From a checkpoint of a small transformer trained on Wikipedia.
Size: vocabulary 16384, 28M parameters.
Architecture: LayerNorm before each block, capped logits.
Training: 350M tokens, 5451 steps.
MLP neurons of a small language model. Each row is named by its layer, matrix (up: input weights) and neuron, and shows model dimensions 0-127. Each number is 500 + 25 x the weight over its row's rms, rounded and kept within 0 to 999. Numbers have three digits each.
A block is one neuron, or neurons of one layer that tend to fire together. After each block is what it responds to, as a language model described it from the Wikipedia text at the highest values.

L4.up442:474499520515476489454524535504479535511513484491450472462499493475489456466500516493482478465484507522488536499504515492495494491464508498481521459540507472499482473440490478538532515506498513482524503471513493507523526507496530487494532519491446464493421513461518468520493515502498496469459501513474497477462515507463446529479502482499504505495484495501499494521559458481515471475520
Description: Sentence-final word endings. Final tokens of sentences where a word piece or word is fused with the period, often ending a paragraph, e.g. dec|k., Cub|a., noth|ing., 187|5.

L2.up86:470505528490484504513473468467484504478438508495472459492498513507463514483488482471475495523527503560505448476528498525498552507434498510475462488456531485533517500457475461549527503548488531570476496524470489531546512479498470505445499506495527498465482444494506479513545459483503527483470515500481450506482472499480503476522491503531499484508488496487522507485496501496502466505510
L2.up120:503490500494527463531484490536512478524489471487497474489499489534463487480476452473469515548519438483492475490529501505524504488510503535499509502529509496511494439479543514466522492485486548534510434481479491531542465495516483512441524491497491512477491509498518436502529530525460452495450548460498455498523485488486495471529545527488498513488439513509464512501499499493533503497532
L2.up124:519497483509486504541554479509510525502509510493481476495514506488445494499506487522505518514567531522530497547500463483525542467476526507462476459493497490540490483480498498527474473486532510537535484521499466479500498483555483498516497534491543490503491484499532474530495488478491490473515457489430460528506496497476502478510501489512501481492521534500502488535497510487498500545562
L2.up248:486492514487509483487507473507530526493507493446476490442494497536474461455505515516518516494491494502506502481479511495500499541535484493493480512518493495530480462452479486513573505492485527522479518488526511493547521469484511475521489543500470445510468493447489456556500522465498511515483497514476457487509502517509525490492523486489449476507468493501475511499521514501482468481522
L2.up250:470533524463480483485497502500492490517523502504491484484478502521485466498486489523544499491507447527493501509528514500519518515512494506483531481485489500526523479448510515528504514528492506487493520533529512488515539499505504502495479523523458491446461467448516496563503533483476551511527538525508479517504468478499542475484533480500515508492465495510530512532555495457486465468536
L2.up416:523496489499458497485490472483512523462449471458513463510463487491451463465530473512513513533545464502506513507504477510444477492519511509507473525474524479527493441505514537556505518483527514546471503504475465494504508499499512516461554518505511440477477519528502509535524485488501455460477518512460502530515494497506515485496504507481512539488476459469468500493507522522477511473538
L2.up446:529531496508471477513481518540520515493497484453473491483495484483442473486443479492512457468515444528484466502487536483514513527498496493547535462499500479506506485444504441542552482495509553519516509530487478549522524462520494519485479503482495489438472510494477463518522514492523458522460501490475480523509431486524537519455544512508474508475485502518490497507535495473510519479570
L2.up495:482501487447492463533496487472488521472509481506494416485435485509515523529483513476497540531474511500493479490527491502494504509527459483481484496498531459537472512464505507492518488497480481534533503510557501510476534499514507484495525521507515466505464508477486448512551508479507542526452478528474465485514501525477547495509487480480514519490529517464519499497552476506504520464524
L2.up766:504505499562481482507478474514497461462475525505519456523450464487479489504521478517521497535477502477530504523505476498464511452465532499523531474385524498506493513529506480506515496487470479536483484514472474501490468526496495549491486483529497467447467506483483482540500499519498499454495510512438535531527509532509480503510504494521482476519490524475487472499521496500477520469546
L2.up829:524481521511542506539466467505533498516486453494478470506474496504503496461512484456478454473449470519508488520532511532461486502509557500498467523476544513553491483477487461503500471491497521538509486501557496517481485497509463543473495499544485536497532480486514498526523477525527475515546524502475479512545446484478492518473549493513478496494489510509493497499564494529481465517532
L2.up865:557517519466531540522468537524506472484454509513474504491456532496514484535479456503550524499521520484492527516527451512485465470481532531480520492527524490489551499493557491500542519483496526533492516458535470499462470530500467537468546509528458437504489516470495530521475467491461523502521506510481482464476510526516479500486519483473470515480504519472436465499515519497462520486589
L2.up944:526472534500521505534484480481469507474476479435467459502499479509472485479492462459428503550550526473462472494547520508510516511489472498500536469494462456493510489536532500522521495469480534513489507532535486511483485516526515518462498502499491468468469515525467479526521510500467472472457507474449466495480482494488483496543499531529512526469501518483467477495494538552512485483525
L2.up999:514500531477530509479473475505525500490502508457461495462497502509510476483498494508514481505492496495501480496490466524469510494488500496537521501493492461542520473465523482497567517520500519529545491531575480511506520444523511552526515513483469463456484509513525460521559524462516498522492516503511473479499463514526485521487515561526489539513494516497477493511536493481483463463537
L2.up1322:503496503497472500502530456501493518471504468507498485532473510463476507492507514515480516512496535509488454457525485465497522537457503503539497495463508508530531475506492491525495483518510573534509487531538542542540555491502502497500505502523526482452437501488502501489535489506484457489472552539492509541507499478522484475496467525564483479517461465484474495494505497502468486519514
L2.up1364:514521522529483508536508531475511517508453513512474486470476499528483478505503500468485476549530492494503509499507466514476485445495492516450552504518523453508515473491528495552520497510493493512524509512514505513510488517534506501472541556546526465446489526501519465528511506501499527493501524523504492496533484507460504496532517562499512502477495514498466436485502497497475496504572
L2.up1433:445503510502528454507505505489494511538464489521522455499481486538489481500463467497525482511521518500513507443511495488488491477520501508475533501482494482498497436494495483548455497468485483481507506506537566500488469468500545493543555515484478481481480520504493497533530486497483525485489487496466512507520534507516494527485458512516482512477438490555487463504501503472458461479528
Description: Clause-final word with punctuation. Word tokens carrying a trailing comma or period that close a phrase or sentence, mostly years ("In 1993,", "August 15, 2013.") plus nouns like "River." and "club,".

L4.up344:490491475484483479508492468481458498506470455491489503497467477525491502471425493490484471479482487543481489531507509535454482493493569478502486495501539489479498524529496498489549498505477505492549519505537486510448500473467529547474537500527495492467488542552529468505505501486515530553497490509512519531479494528525466497488538541496456489519483492505478509498538527484441499504555
Description: Table cell separators. Pipe separators in markdown tables, mostly the pipe right after a cell value like a number, name or date, e.g. 58.09 |, $283,500 |.

L9.up28:560512496510499504488441435480496460519445452486474516538531444495510505480477450467505500457472498520486432460514474531497505529527549520496525501483522459509492486477499510517519506516484517501513537485505491532468508496476513526465513479518484471507504518483508500514564527477552506475475486489537527536524508510471502531511525525483442479482497500495513517490527504500475471538486
L9.up606:562512480491533493488483498493499501487476455512476483511494505482495519534470480482502465499494486483476477473534533519479502465496523511545490529493506489505501436497512507537512454517484486515484514498543485519501479490522489521483509502506487464481503492554512494501530503517476508489440541488513470479522500522490460504473532522514439491487520522476466520477527498503487527514528
L9.up669:508494447510511494498480472485472507499513455521476477471495517471463529553538491483504479508508518523520499458487478470481551489478489464491486530485452516488494465532501492520480472481502464509498506510487502517520535529524508505484481472475485496444457476490506485531537528480459507437448542529510522485471486500536473533504528518472479525448474486496477504470504498529486535522521
L9.up1211:526477475479490488519491504496479537490477454519494478524500472500495496516519494482485482483489498513482459500488484537532484453492526470534463519498521476504529498514486488502494523491479488472548527489556490513513530547501534454512521490488503464520477498505503508484507519487507497494425465521522517503483475494485473528444528526458472510519515476476471480480538524497520518500467
Description: Paragraph-ending line breaks. The first newline right after a sentence-final period that closes a Wikipedia paragraph, just before a blank line or a new section heading.

L9.up150:526477492489522495483504482460514524491452490520541549514516470514470511474539506515471449460500456538497469533507478500544516507527518510535464473509498469537501462465507449517525527473530536512488459490486497477493488516515477510527499481494508503478450480504485469490521471536486492507489514523485517482514470495479445488508488493539484464500480500456482485520508503503528505473489
L9.up240:544453530499493508501499536445483505490472502502521503489459472481515495481529515491489479490550484534511478483499479518514444497467481515518494455520493449509519452449502474517476527456502488490524513499522518532458506481530478520504539511489492457504493529475490488501502530482482501474497494490461522492525438522467455454514482513498506500509487524500476458484486493527465518495533
L9.up525:553488488497507502481533486477484524456495448505530461526481516522504486482555505484501434485534494568521499530507520485543518464473517484531468509537500466559506503492514476487484509466521513472498504492527475497493526549537493497497512470466498462460466485467497458506491493501448472495476475479484525490518477508485458477537499515494483512529444489501488489493528499474443475481510
L9.up665:528466510521507523527519520479533508490492462524481489527504478574516478478553507510476466499538466511539540470477488495497464477505486501515499490506438495527502481465501488490498478442495512508532509487501481520499508526584541541509554490466479484516470511485453478485485507458457511513493511483482483519520473467492467499539507530503492491558444492497473450493542536496488506482516
Description: Comma ending introductory phrases. The comma (or closing word piece plus comma) that ends a fronted adverbial phrase before the main clause, as in "After going undrafted in the 2017 NBA Draft," or "In 1974,".